{
  "n_layer": 12,
  "qk_norm": false,
  "init_std_o": 0.0,
  "lr_mult_down": 3.0,
  "grad_clip": 1.0,
  "decay_fraction": 1.0
}
MLP neurons of a small language model. Each row is named by its layer, matrix (gate and up: input weights; down: output weights) and neuron, and shows model dimensions 448-575. Each number is 128 + 32 x the weight over its row's rms, rounded and kept within 0 to 255. A neuron's up and down rows have the sign that makes its largest values positive.
A block is one neuron, or neurons of one layer that tend to fire together. Before each block is what it responds to, as a language model described it from the Wikipedia text at the highest values.

Responds to: Second or later digit of years and numbers inside dates, life spans and tables (1'9'42, 1'8'37); also mid-word fragments like cy, hy in scientific names.
L8.gate36 [156 123  83 170 161  86 126 115 139 150 171  92 162  83 131 170 115  84 131 116 168 118 168 119 116  24 156  94  97 136 139 141  97 148 143 146 163 122  76 144 172  85 103 105 156 156 132 107 137 106  87 128 143 166 122 177 134 156  96 138 128  99 130  72  86 139 163 178  94 129 164 151  95 191  63 137 147  94 158 138  70 134 107 138  77 132 130 130  80 171  94 153 115  79  93  14 155 119 129  94 108 129 159 147 103 136 144 125 189 158 110 140 178 194 158 154 113 188 183  81 176 196 186  84 169 103 155 167]
L8.up36 [134 100 117  96 153 124 113  99 144  82 161 165 133 167 110 144  90 142 125  71  85 168 156  86  83 101 174 171 134 118 149  85 117 129 160 116 153 127  74 131 128  91 143 157 147 201 118 138 128 146 147 109 135 154 178  52 138 140 110 121 147  77 164 141 117 153  89 186 114 169 141  88  93 138  80  75 101 131  76  91 152 131 186 104  85  35 151 176  96 115 146 165  82 131 112 103 110 123  92 144 131  94 122 159 142 134 160 138 131 155 129 138 119  97 139 146 123 158 154 100 147 133 137 148  95 133  76 133]
L8.down36 [122  74 118  67 113 125  62  89 127 107  87 134 144 185 164 170 167 122 112 140  38 121 146  66 124  54  61 134  78 122 118 181  98 121 133 142  54 146  77  79  73 119 154 129 145 110 103 114 174 116 166 143 159 166  94  71  62 137 157 119 158 115 149 141 144 159 105 108 142 126  62 102 127 121 144 112 160 135 123  79 115 128 145 241 116 117 165 164 165 104 141 123 145 159 122 111  74 166 169 156 141 133 167  77 133 139 101 123 144 131 142 154 130 136 122  96  88 145  89  98 122 105  96  67 125 131 141  92]
L8.gate312 [113 143  99  92  88  47  98 155  77 117  95 122 139 103 139 123 159  91 184 124 157 153 139 132 128 140 118 101 117 155 154  63 101 151 149  50 182 124 115 157 114  93 124 119  65 165 172 135 132  67  85  89 108 155  96 126 127  99  77 130 149 137 134 154 139 100 102 129  86 139 164 154 136  73 109 109 145 132 129 130 181 101 135 201 104 147 128 130 112  68 187 103 168 102 140 135 149 108 143 119 117 161 124 137  62  69 123 111 115 144 191 172 149 157 135 138 147  64 159 136 134  55 165 114  88 132 138 109]
L8.up312 [183 180 111  94 120 124 155 125 167 114 112  99  99  91 121 164 131 121  57 165 120 182 119  85  86 113 118 189  89 136 153 118  68  89  94 154 107 161 132 115 137 194 118 136 214 148 134 124  92  81 114 108 138 129 123 146 150 111 135  72 160 143  98 104  79 103 124 204 119 127 113 139 107 141 121 135 139  76 136 179 138 131 140 166 143  94 173 127 114 151 115 132  98 118 194 138  80  69 176 146  64 123 130 166  89 169 242 152 121 171 150  72 124 135 172 105 154  99 117 130 162 139 165 153  88 136 158  92]
L8.down312 [141 155  67 133 106 154  87 167 143 114 128 164  76 123 179 149 121 100 147 130 118 147 103  89 147  96 117 126 147  54 164 143 137  90 136 153 100  90 119 102 116 122 176 111  94 148 136 145  98 160  81 117 128 115 116 126 146 146 145  94  70 134 114  91 105  95 161 121 120 154 179  61 140 102 174 109 149  91 155 186  75 170 134 125 120 130  98 138 212 158 119 139  63  84 154  92 102 120 107 176  68 119 117 112 111 117 155 168 196 109 114 121 145 139 121 132 155 124 208 172 179 167 134 148 118 125 167 132]
L8.gate416 [136 138 121  96 115 108 129  92 128 128 148 170 143  94 132 111 209 110 107 210  83 121 145 126  92  88 197 121 116 117 122 145 125 135 141 139  99  47 102  98 143 177 180 200 134 118 108  76 100  57 199 108 167 103 148 160 165  59 147 130 167 133 118 129 147 135 140 114  92 167 199 160 125 102  80 190 134 100 102  73 174 142 164 116  45 107 138 124 118 192 104  85 137 216 110 189  96  85 104 144 115 192 138  76 137 160 169 112 122  70 135  93 108 106 114 164  55 106 133 172 133  92  96 104 101 130 128  93]
L8.up416 [180  77 111 111 129 154 163 109  96 115 158 121 147  95 140  88 140  82 162 102 158 150 133 175 121 137 134 122 123 149 156 145 129 128 174  55 119 115  99 144  94 155 123 139 106 128 105 184 146 153 202 195 109 139  91 116  98 152 143  95 139 162 141 137  57 100  86 162 134 165 128 152 122  79 155 145 171 168  95 146 153 129  89  76 132 120 102  75 147 157 129 152 102 143 138 161 120 173 202 169 149 124 129 141  79  90 118  72 109 201 170 130  96 105 130 104 101 132 154 179 109 127  69 125  93 144  76  86]
L8.down416 [132 132  97 178  82 159 125 147  90 116 183 118  91 147  88  78 149 119 125 121 130  97 135  87 151 107  91 155 150 122 151 104 159 116 169 190 117 149 151 105 121 221 181  82 111 179  63 107 124  92  78 135 120  81 105 157 146 110 105 125 153 144 129 164 122 160 106  77 172 164 145 111  79 119  54  92 151 137 138 180 131  93 203 142 113 112 124 147  96 129 143  83 110 129  94 138  96 120 133 171 129 142 158  91 136  88 122 158 157 138 168 129 169 163 114 221 128 116 137  89  77 123 145 118 115 151 141 125]
L8.gate943 [138  92 116 112 143 147 117 123  65 147 169 118 105 130 192 103 132 110  84  93 103 143 137 184 118 151 152  90 108 157 130 146 152 115 158 149  95 172 136 159 152 126 120 128 180  95 146  98 128 137 120  68 156 110 122  82 122  85 130 155 167 116  86 100 198 127 116 127 102 184 147 130 130  86 140 111 165 109  45 166 143 175 113 170 139 145 123 158  92 108 122 150 150 110 179 142 161 182 171 156 142 106 131 123 147 113  74 137 129 114 141 133 119  73 128 102 170 153 144 134 157 134 246 137 131 160 121 107]
L8.up943 [147 165 122 137 139 190 125 119 121 139 156 100  90 172 121 131 124 141  81 109 173 128  96 111  91  99 134 125 111 114 148 120 135 190 118 131  95  61 135 145 179 145 109 114 144 129 117 124 131 138 104 158 145  72 101 153 107 130  59 122  95 178 181 153  63 138 124 131 144 137 113 121 182 152 127 168 115 157 162 124 120 124 155 104  90 160 157 116  95 146  78 157  90 140 155 121 104 122 177 133 106 107 115  91 187  82 113 172 141 111 164  83 136 103 170 146 175 161 103 113 112 187 158 163 138 121 128 144]
L8.down943 [ 74 142 133 132 129 119 138 122 147 181 134 150 107 117 195 122 147 123 127 115  87 114 152 152 149 139 141 148  67  87 161 177  66 132 105  98 146 131 104  83 117 132 108 154 173 139 123 135 180 125 189  83 119 140 136 135 182 115  87 143  99 106 137 137 142 163 199 133  49 146 146 109 127  95 140 142 112 138 201 123 169 138 182 146  88 111 138 102 103 120 128 221 145 159 128  98 137 129 103 162 136 105 134  93 178 117 165 111 117 117 117 147 176 175 145  85 175 106 165 121 133  88  64 113 112  90 138 139]

Responds to: Opening quote marks after said, wrote or named, the century digit after 1 in years (1480, 1809), plus colons and dashes in times and scores.
L3.gate188 [129 149 170 112 149  84 130 144 133 120 147 130 114 131 111 151  98 117 125 111 134 141 162 167 146 149 107 128  94 130 133  63 138 142 101 230 188 183  93 129  97  93 103 142  94  97 164 137 143 117  87 154 130 108 112 112 102 176 132  52 142 133 106 121 109  85 164 153 163 134  79 143 129 148 160  97 117  55 114 103  97 101 125 127  64 130 173 150  51  98 102 154 151  95 178 135 115 113 182 108 112  59 143 140 138 131  57  87 100 125 146 104  86 145  97 129  89 159 155 128 119 110 164 153  97 110 122 107]
L3.up188 [101 103 113 138 122 108 167 146 120 109 162 138  88 124 123 104 122 110 101 164 159 167 107 128 137 120 140 175  84 155 145  60 116 148 104 163 253 217 103 174  99 129  89 128 109 151 133  72  97 152 123 177 150 103 170 141 130 150 169 112 126 123 135 115 123  63 131 141  79 131 170 103  99  74 168 102 124 121 124  89 130 122 109 129  86 148 160 163 146  92 103 166 102 100 144  85 117 135 134 119 137 153 135  71 155 141  93 154 141  93 108 167 128  94 171  96 134 121 133 123 129 145 132 169  95 115 113 122]
L3.down188 [103 160  73 133 126 181 116 140 174  96 127 122 167 185 164 107 110 165 152 111 119  72  94 100 171 104 133 138 112 139 131 127  99 104 112 174 137 112 106 148  96 126 126 122 105 105 137 117 167 108 112 146 153  84 160 193 154 113  65 115  89 170 136 126  89  70 105 146 152  60 118 160 105 172 102 106  99 108 127 159 103 119 130 112 129 127 150  83 104 138  53 145 122 179 105  86 123 116  95 159 139  92 133 157 126  92 137 142 167  93 161 163 123 173 106 121  96 142 189 186 115  83 119 143 104 152 166  80]
L3.gate323 [145  76 166 146  92 109  94 152  84 110 116 140  83  75  75 120 136  91 139 198  98 117  48 147  97 134  71 111 169 151 107 139  98 148  99 104 162 142  53 114 147 162 123 153  78 105 121 137 131 116 168  96 124 134  93 171 168 135 127 180  47 135 148 113  93  82  80  71  84 124 159  88 144 127 178 138 138  67 148  75 147  64 125  66 130 153 125  83 145 137  77 151 137 153 139 148 112 141 113  93 127 121  92 127 106 125 153 143 124  94 128 141 128 121 122 146 139  97  60 148 181 149 112 107  89 186 142 131]
L3.up323 [102 127 149  66 136 154 112 172 101 114 103  81 169 105 121 132 146 107 196 155 124  90 112  87 148 127 156 151 163 120 126 145 119 184 156 198 119 123 100 175 111 104  91 141  94 113 127  75  75  79 173  29 138 135 107 127 146 113 180 169  83 150 133 113 127 119 169 156  96 136  78 112 110 100 177 121 103 134 128 150 132  50 210 204 171 146 101 166  85  92 170 112  86 107 105 147  89 123  94 104 142  93 165 120 198 103 105 145 132  74 136 118 160  93 146 140 100 103 170 136 115 118  96 182 101 120 216  88]
L3.down323 [125 180 163 184  71 118  99 155 111 119 127 111 128  98 102  99  97 143 136 113 143 126  48 169  87 167 103 127 141 100 115 148 102 133 105 173 136 146 161 141  85 163 180 133 136 146 162 177 108 116 111 132 126  93 107 128  87 125  91 130  89 105 136  99 119 127 206 102 138 107 107  84 131 140  88 120 116 164 109 113 117 122 130 167 109  88  91 116 158 166 147  83 107 155 153 142 111 142 142 102 140 102 151 111 162 104  23 163 103 171 106 112 136 109  95  96  93 117 143 115  82 108 185  92  68 103 119 152]
L3.gate612 [171 127 148 151 140 154 112  88  69 174 150 140  72  98 162 146 171 147  91 141 140 146 127 118 153 125 118 164 163  87 104  76 137 180 130 126  82  94  92  65 107 152 159 147 155 146 151 133  86 159 124 108 104 164 158 140  93 106 179 159  33 186 144 140 129 127 120 120  80 158 144  99 133 154 143 121 136 119 135 115 132 115  85 123 116 188 137 131  82 124 198 105 116  85  92 129 160 128  85 196 115 166 109 149 168 172 110 143 177 110 128 133 134 113 102  61  98 111 186 187 100 152 151  49  52 197 198  72]
L3.up612 [102 104 101 130 107 131 175  94  64 119 111 157  80 143 106 137 166 112 113 180 184 190 125 102 140 125 136 147 177 129 149 114  65 126 159  87 131 155 131 147 126  72 156 192 148 147 163 155 141 106 161  92 107 149 151  66 127  70 150 121 121 124 129 136 148 167 168  90 172 124 146 172 136 129  73 119 142 203 144 108 115 107 131 105 132  91  80 133  42 121 140 118 131  35  93  74 135  70 152 130 123 146 126 172 145 150 140 128 152  53  84 107 122 129 124 102 121 131 194 150 137 153 193 102  62 109 169  97]
L3.down612 [ 96 146 112 117 169 134 125 142 134 131 137 144  70 119  99 102  81 138 125  98 141  95  71 127 114  71  72  95  94 131 205 138 210 193 165 132 138 146 126 100 136 137  76 190 150 136 188 122  81 116 137  31 154 107  96 123 114 148 208 100  83 158 165 141 171 109  87 122 125 164 132 136 127 135 126 158 116  96 130 161 111   0 168 140 145  89 121 146  87 158 110 141 145 102 126 131 121 133 174 100  83 175 184 142 152 140 144 127  87 151 117 151 145 119 186 168 150 115 164 111  95 130 129 126 164 149 184 151]
L3.gate779 [150 150 138 107 162  86 162  92 155 193 147 116 166 142 119  78  71 106 122 119 219 107 113 124 106  78 119 144 126  86 185 144 110 138 120  86 176 218  81 116 127 124 179 162 107 135 119 127 155 183 180  48 136  91 124 201 172  81 142 122 115 131  72 114 118 130 151  52 114 159 136 137 116 131 145 156 159 119 165 114  96 139 128 148  98 126  96 180 117 165 135 111 114 152 146  63 150 161 138  71 111  92  76  64 124 172 120 163 174 131 163 184  96 142 100  78 108 136 160  51 110 128 104 123 110  53  88 147]
L3.up779 [158 153 166 130 151  74 126 130  78 174 146 107 136 162 116 153  78  89 140 115 204 132  85  82 160  98  92 149 121  79 116 153 142 150 157 114 114 143  58 137  91  66 165 170 136 141 170 134  97 204 129  55 158 124  79 118 130  78 150 101 122 139 101 127  84 110 111 106  54 120  90 130 141 144 139 188 145 139 183  86 151  46 169 157 129 125 153  91  70 114 110  70  78 104 143 150 164 127 148 115 120 132 122 163 136  98  86 116 136 155 160 145  38 171 110 141 103 199 145 147 107 155 136 201  93  79 136 154]
L3.down779 [140 165 100  61 149 114 168 148  65 141 156 152 160  98  89 103 100  65  67 133 149  88 109 153  86  98 120  87  93 111 134 115 134 160 132  86 111 148  81  86 131 111 100 139 133 143 177  98 144 180 163 106 131 125 129 126 163 143 121 101 100  76 147  57 136 120 137 133 111 141 164 142 103  91 166 151 119 129 116 119 150 136  97 170  79  94 128 187 126 119 107 137 119  77 132  63 104  99 141 144 137 163 141 160 119 164 106 141  85 141 125 156 112 121 143 137 126 168 132 142  73  65  87 166 115 135 163 104]

Responds to: Single-character tokens at a word's or number's start: a split-off d/D/r beginning a word (d-angerous, D-istrict, r-ails) and lone digits (GP9, 40, 8th); occasionally below/above.
L3.gate98 [139 101 163 139 130 120 137 126 148 174 126 127 169  71 125 140  83 172 141 143 152 138  74  92 126  94 126 120 126 115 106 133 124  97 111  90 121 100 104 129 176  88 175 112 100  65 120 120 112  91 159 119 112 119  88  70 187  88 140 126  96 151  96 143 164 196 136 155 169 176 113 154 159 140 151 145 185 147 157 172 141  96  84 175 141 135  90 140 195 111 134 177 127 112 122 112 150 133 159  73 120 128 159 155 104 114 123 135 146  94 145 149 141 152 175  79 122 146 156 114 115 122  74 134 143 119 139 160]
L3.up98 [165 204 150  78 103 195 209 147  97 113 109  75 144 120 114 161 101 100  70 111 181 110 135 168 110 154 114 100 123 112 103 142 135  93 112  91  66 128 118  97 117 129 151 143 124 136 101 166 119 157 157 115  79 157 129 120 134  53 139 123 103 163 121 149 140 145 153 126 150 151 132 134 180  80 135 151 161 125 163  83 175 129 122 148 137 112 131 172 164 152  79 106 121 100  88 130 152  97 128  72 152 154 173 190 131 137 126 134 185  29 105  52 114 152 156  95 135 187 140  78 126 147  98 149 124 122 148 137]
L3.down98 [108 212 165 115  99 123 178 129 135 131 106 123 124 132 189 120 105  92 155 123  47 158 115 124 123 123 108 150 114 173  84 139 151 119  86 183 166 124 120 121 133 146 173 111 116 173 158 117 115 167 164 102 100 163 147 105 125 109 107 143 149 110 114 169 143 100 125 127 142 189 135  87 144 103 142 149 167 118 127  90 165 140 127 132 169  97  64 100 143 195  94 140 193 119  33 121 145 105 112 105 132 109 148 205 152 134 177 167 124 116 120  90 100  65 173 123 107 108 129  91 106 114  68 126 111 188 153 169]
L3.gate201 [170  93 110 158  89 146 132 134 123 176  95 122 146  85 128 146  89 103 112 112 186 130  98 103  74 148 123 115  89  89 127 103 180 110 134  92 127 110 141  82 152 131 138  80 160 119  99  87 129 156 112 148  31 100  68  77 203  76 105 115 123 142 126 118 130  68 101 136  76 126 148 183 137 138 100 129 147 165 121 110 136 123 154 117 127  95  93 115 130 143 160 138 128 124 107 151 149 148 117  80 136 100 129 175 174 110  70 122  94 127 125 154 165 100 141 169 105 158 131 115 116 170  89  70 175 143 139 199]
L3.up201 [138 109 139 153  87 171 152 124 132  94  57 141 101 197 153 143 110  70 162 118 167  91  73 135 100 181 158 140 138 121 115 164  90 100 187 105 105 142 166 121 127 151 153 130 128 167 136 142  75  96 117 151  67  92 128 116  90  69  72 135 133 142 165 124 126  69 143 155  85 163  97 153  98 118  78 162 115 196 181 153 129 127 103 121 100 154  66 191 159 152 170  81 185 167  95 157 139 117 122 142 154 162 118 100 174  92 136 134 149 166 143 171 123 148 116 112 121 181 147 139 110 138 136 161  99 128 217 121]
L3.down201 [146 174 144 123 120 162 179 109  99 128 109 128 129 160 109 113  95 120 155 147  78 109 163 134  50 115 182 102 109 134 157 137 207 113 134 145 155 155 141 107 116  79 121  66  99 127 134 147 110 131 152  96  51 150  98 110  99 107  88 116 125 116  64 135 134  86 123 202  58 111  75 110 169 140 138 211 120 149 124 132 139  74 123 111 131  86 121 125 137  76 165 109 164 133 109 148 127 140 170 118 140 145 137 142 132 145  76 103 120 168 116 180 181  84 102 161 144 228 135 192 118 136  79 109 144 167 140 212]
L3.gate825 [212 144 132 130  96 144 150 109  67 104 122  77 107 117 176 106 224 129  90 167 171  78  78  90 146 145 110  92 140 160 102 107 176 127 131 140 130 144 132 108 132 122 139 166 121 128 145  95 171 126 136 108  82 131 114 131 125 110 123 150 151 128 121 108 146 144 171 121 101 131 142 144 148 156 186 102 167 102 168 141 135 129 114 102 113 146  98 162 171 164 117 122 102 160 147  88 123 107  89 102 109 137 155 122 139 147 102 109 131  78 113 111 106 119 184 128 132  72 130 147 187  99 131 110 119 128 146  82]
L3.up825 [109 112 144 109 112 125 162  99 124 148 120 110 116  96 111 130 167 145  95 155 196 115  65 102  72 157 126 125 137 113 137 144 149 170 108  66  90 156 176 139 152 115 160 180 142 162 166 128 116 161 162 123  57 135  97  70 121 151 114 144 115  92 139 133 176 146 145 126 141 124 146 135 173 137 146 126 122 133 100  83 158 146 174  91 155 122 133 159 152  75  92 132 140 105 135 154 136  88 108 103 111 153 160 131 106  96 117 122 164  77  97  88 155 171 163 163 119 127 150 126 122 106 118 149 137 112 127  96]
L3.down825 [131  59 151  86 117  75 136 131 140  83 183 174 137 123  60  95 104 151 106 126  67 170 136 150 133 153 118 139 146 115 119 156 139 130  89 129 155 109 100 153 101 113 165 124 108 135 142  79 169 151 135 151  96 141  98  95 130 144 100 140 128 161 120 102  72 114 121 137 139 146 118 153  75 127  73 120 148 119 131  87 214  90  72 156 153  90 134 106  90 152  69 168 117 115  91 174 162 138 126 250 157 127 119 104 154 161  69  35 153  74 132 114 115 119  96 155 126 151 108 143  47 129 124 153 192 170 149 139]
L3.gate1151 [142 126 120 108  94 106 139 162 133 140 120  79 157 160 151 201 194 103 141 145 149 173  78 139  99 161  96 136 107 201 128 155 101 124 136 119 135 128 143 128 206  98 132  94 112 151 162 130  66 142 108 136 108 100 162 143 200 139 132  77  94 159 136 118 116 158 167 118  76  95 113 152  74 129 160 104 157 137 168 135 183 129 168 133 125 111  89 143 118 126 194 185 151 137  70  95 136 142 106 184 116 134 148 190  94 117 120 155 108  78 102 170 122 140 194 119  78 135 134 158 153  65  84 136  92 135 146 115]
L3.up1151 [121  99 101  85 140 150 150 196 124 118 133 160 186 155  99 124  81  79 131 115 104  88  89 102  88 176 133 125 146 163  99 121 149 120 136  83 141 114 135  84 111 152 193 110 173 116 114 151 177 102 142 149  73 130 163 135 157 135 116 131  71  87 121 117  95 119  76 111  72 128 115 168  45 149 150  85  80  53 136 197 121 165 148 115 134 144 158  88 178 130 108 136 148 147 146 105 157  82 134 142  90 116 168 134  83 148 155 142 153  98  84 121  89 127  75 136  95 117 136 127 115 133 110 175 128 165  94 120]
L3.down1151 [128  88 179 104 117 129 150 152 125 108  92 162 156 122  91  18  85 102 171 139 143 138 145  80 113 123 148 118  79  99 116 155 193 171 136 117 188 178 129  70 129 119 140 144 118 146 171 176 138 140 131 143 121 110 144 158 135  95 199  94 145 154 140  68 169 113  75 101 103 173 189 117 116 162 118 142 103  92 102 164 131 114 108 153 123 139 196  62 165 105 114 100 140 122 151  88 169 134 203 162 114 112 162 128  75  85 144 106 120  73 138 108 117 128 143  79 122 125 165 102  94  58 133 126 158 148 144 120]

Responds to: Word-piece tokens containing y, mostly the first piece of a split name or term (Sy-rian, Sy-ed, Hy-per, Y-osuke), sometimes inner pieces (shant-y, Mag-y-ar).
L2.gate904 [108  75  78 170  90 113 174  57 166 125 161 163  84 127 134 173 195 105 102 104 141 150  98 117 153 145  98 140 136 182 126  78 123 112  84 120 157 131  97 158 135 129 110 128 101 123 134 103 203 146 121  90 123 132  88 117 108 104  94  98 102 144 128 116  91 140 181  98 113 150  97  94 110 150 108  68 128  33 111 169 151 144 101 128  72 183 178 144  84  67 220 139 123 177 129  98 141  85  84 137 105  71 129 157 195 156 121 118 114 177 161 197 142 115 160 162 181  96  91 141 111  66 158 147 158 111 179  70]
L2.up904 [ 77 155  68 128 164 139 132  74 118 132 158 150 153 135  74 124 102 119 144  89 149 180 103 132 165 113 130 113 104 126 154 109 129 106  98 148 109 131 172 147 117 164  91 123 205 131 132 147 148 174 170  91 153 124 153  82 199  68 136 107 138 182  59 120 143 158 211 115 194 112 149  86 134 119  69 137 124  97 125 169 161 171 147  89 111 174 134 136 117 113  85 104 133 155 182 131 126  89 133 128  74 117 172  83 107 124  99 172 155 124 133 140 115 125 168  95  92 143 113 111 171  71 117 163 144 162 125 133]
L2.down904 [127 119  90 100 160  62 103 104 164  91 156 129 137 164 104 111 119 149 166 105  64 154 149 108 130  95 158 124 113 134 104 102 123 107 135 131 139 135  86 189 160 144 100 124 143 143 122 121 165 154 126 116 136 154 143 133 148 188 128 124 212 191 105 138 141 104 129  98 144 152 124  95 117  94 122 100 115 106 118 150 133 190 129 104 123 158 106 147 101  84 134 139 155 234  81 115 142 106  96 127  94 180 149 102 193 161  89 133  88 175 225 156 111 140 167 155 178 143 132 113 149  56 160  90 120 157 138 154]

Responds to: Fires on the first digit of a multi-digit number, mostly money after $, £ or €, as in $4.8 billion or £480,000; also counts and scores.
L8.gate580 [144 131 100 109 122 114 123 123 118 182 102  62 132 102 100 132  95 158 127 176 140 143 120 100  81 138 164  97 156 116 137  98  88 161 159 172 187 127 130  97 121 161  87 104 137 135 106 110 148 126  74  89 119 156 150 155 145 149 125 147 178 140 164 140 166 150 179 116 122 170 129 141 136 105 123 157  97 122  91 189 158  87  91  86  92 113 128  94 182  80 134 130 125 155 129 155 117 111 145 146 117  73 168 138 143 164 162 128 118 186 184 193  83 202  96  76 161 135 162 182 164 125  55 153 119 165  98 188]
L8.up580 [114 108  72 140 128  74 114  99 141  95 136 150  99 133 149 171  56 170 126 142 118 188  86 148  92 127 152 129 130 151  72 170 164 116  88 104  58 124 198  77  94 118 132 169 139 117 123 155  76 152 160 157 151 157 119  78  67 189 124 137 138 117 104 121  50 126 181 155 140 139 155 116 131  80 128 112 131 139 103 122 146 130 135 150 152 162  93 150  98 115 195 136 147 136 151 132 179  53 144 182 190  96  65 188 114 126  82 203 141 100 124 119 117 149 154 134 112 146 131 151 130 125 124  40 141  88 132 104]
L8.down580 [150 139 139 134 127 121 163 126 102 148 169 111 109  96 130 111  86 112 129 121 131 171 132 111  77 186 155 155 125 154 106 128 104 118 101 119  85 154 107  92 106 137 142 109 103 155 133 165 136  79 166  67 150  99 162 121 135 195 104 132 146 139 139  69  74 157 116  70  90 103  54 120 159 152  74 125  70  98 206 124 169 125  84 113 147 167 139 111 143  94 156  71 118 108 149 186 176 150 100 120 114 133 130 181 155 145 145 125 152 106 121 115  92 125 160  96 125 116  60 151 138 181  84  97 105 125 136 152]
L8.gate714 [138 146  92  81 122 133 119  94  88 128 135 141 149 146 151 177 149  61  90  88 129 116 128 145 145 118 144  90 161 142 138 177  81 111  83 137 122 131  90 124 119 144 101 175 116 137 107 164 191 150 159 165 124 131 117  85 121 124  79 125 177 156 171  56 117 134 152  83  75 122 150 120  41 133 162 151 134 166 147 165  83  96 115 107 110 112 163 134 112 117 142  88 118 178  93 130 156 123 173 142 126 132  41 110 145 110 139 189 144 160 135 112 175 103 103 154 141 163 105 121 146 125  76 144 151 103 120 138]
L8.up714 [175  74 141 154 126  95 142 127 111 107 116 113 160 147 126 207 107 109 152 152 146 124 208 228 127 121 122 151 110 137 123 134 135 129 131 123 144  78 103 132 176 143  97 185 182 110 127 178 113 142 105 170  98  99 128 128 113 118 182  73  87 110 122  84 140 138 137 129  82  98 142 109  90  96 132 153 110 155 202 114 158 114 166 139  90 136 172  93  83 128 117 210 115  85 161 157 167 140 126 216 147 106 117 148 121 149 121 111 169 156 123 161 172 162  71 148 146 167 156 113 140 136 117 115 106 151  99 148]
L8.down714 [114 143  61 133 128 149  94 138 138  84 162  90 110 154 133  90 119  88 127  85 151  67 160 149 135 140 155 136 123 140 130 143 166 132 118 118 133 156 152 157  87 170 118 173  67 149 114  92 112 132  94  60 156 179 126 113 169 108  85  87 217 144 129 148 141 176 200 125  85 116 126 152 118 135 121 143 127 147  92 218 124 143  84 126 133  84 136 202 150 159 136 105 140  62  97 142 112 164 139 139  88  91  61 104 149 146 157 144 129 111 142 109  87  94 133  80 183  79 164 179 114 148  89  81 161 102 175 107]
L8.gate910 [147  69 103 111 114  87 113  40 123 115 162 169 173 145  65  89 106 124 112 132 165  62 162 133 125 152 136 107 134 120 128 205  75 123 102 162  83  94 118 114 194 173 157 196 107 142 108 145 186  57 104  98  79 119  83 111  66 143 172 122 136 122 208 152 132 161  92  83 119 131 125  76  92 119 140 126  88 122 128 150 162  99 154  78 118 117 140 101 139 135 148 100  94 151 145 167 148 126 115 156 151  62 123  98 181 130 117 141  85  56 175 118  91 125 113 100 142 108  78  95 137 103 118  86 105 100 123  92]
L8.up910 [ 78 124 160  97 134 118 155  67  45 146  67  92 124 105 144 100  55 123 220 163  87 128 134 125  93 117 169 126 132 118 192 131 121  73 108 131 128 155 139 196 166 158 150 148 195 102  87 179 115 108 134 175 122 117 112 130  96 134 102 127 172 114 193 108 133 105 166 177 157 104 160 109 150 123 143 140 167 121 146 149 127 133  66  89 117 150 150 141  93  89 104  83  84 192 129 162 136  76 116 109 160 146 120 144 159 128 184 112 178 175 122 116  85 103 120  59 171 156  97 152 102 162 111 212 138 100 145 102]
L8.down910 [101 154 169 143 178 116  83 140 118  96 111 161 132 126 152 174  58 156 105  76 178 155 134 153 166  56 115 143 182 164 124 116 145 107 128 101 107 182 132  83  93 163 146 155 173 105 129 159 153 108 183 120 126 108  66 165 115 150  93 101 175 108 148 101  59 169 154 158 130  33  89 128  79  74 154 131 165 136 124 149  62 123  80 157 106 138 221 134 114 126 178 133 112 161 113 144 130 132 120 145  75 117 118 122  71 134 100 134 144 177 143 142 164 175 104 135 146 144  83 152 108 157 145 110 129 179 155 160]
L8.gate1007 [141 113 118 103 112  81 176 123 142  84 105  98 163 167 101 138 118  86  82  83 165 172 155  97 171 150 137 120 106 137 107 108 136 107 149 174 115 137 146 128 121 130 135 100  95 116 116 120 137 145 109 112  53  91 109 124 185 102 134 182 118 135 113  76 107 169 134 101 129 149  99 155  63 126 155 104 134  39 154 106 103 131  59 110 115 155  95  97  92 106 160 162 117  37 194 144 153 114 111 110 145 121 139 126 157 114 160 163  82 107  53  61 139 132 157 120 122 113  99 167 148 127 105  97 131 210 108 174]
L8.up1007 [145 137  63  86 126  93 170 134 156 118 177 130 168 144 142 169 120  94  81 134 179 155 166 136 203 123 142 146 110 221 124 164 104 125 105 167 124 120 133 122 173 131 120 149 222 122 116  99 134 122 112  95 103 122  74 163 153 127 109 101 137 155 137 152 105 141 121 105 140 122 118 211  34 184 136 176 126 109 118 170 132 102 125 134 131 117 146 140 184 128 143 128  99 141 124 110 153  56 112 110 177 183  86 172 164 161 183 120 143 141 114 111 135 133 136 111 173  55 113 138 117 190 173  95 158 162 140 146]
L8.down1007 [120 163 130 197 121 135 115 166 156 122 120 113  99 120 129 130 148 125 145 148 114 114 109 147 107 148  92 129 109 123 148  88 127 133 119  62 147 125 128 122 131 127 101 176 163 112 176  84 107 179 171  56  60 100  97 145 137 142 121 140 144 191 166  97 171  93 102  83 140 137 129 142  42 118 113 153 130 112 100 146  97 110  92 156 148 150 137  75  75 117 160 157 136 128 185 149 114 100  88  95 151 156 110 184 160 114  77 156 133  70  92 149 168 158 139 100 120 111 108 159 168 108 141 129 170 129 146 112]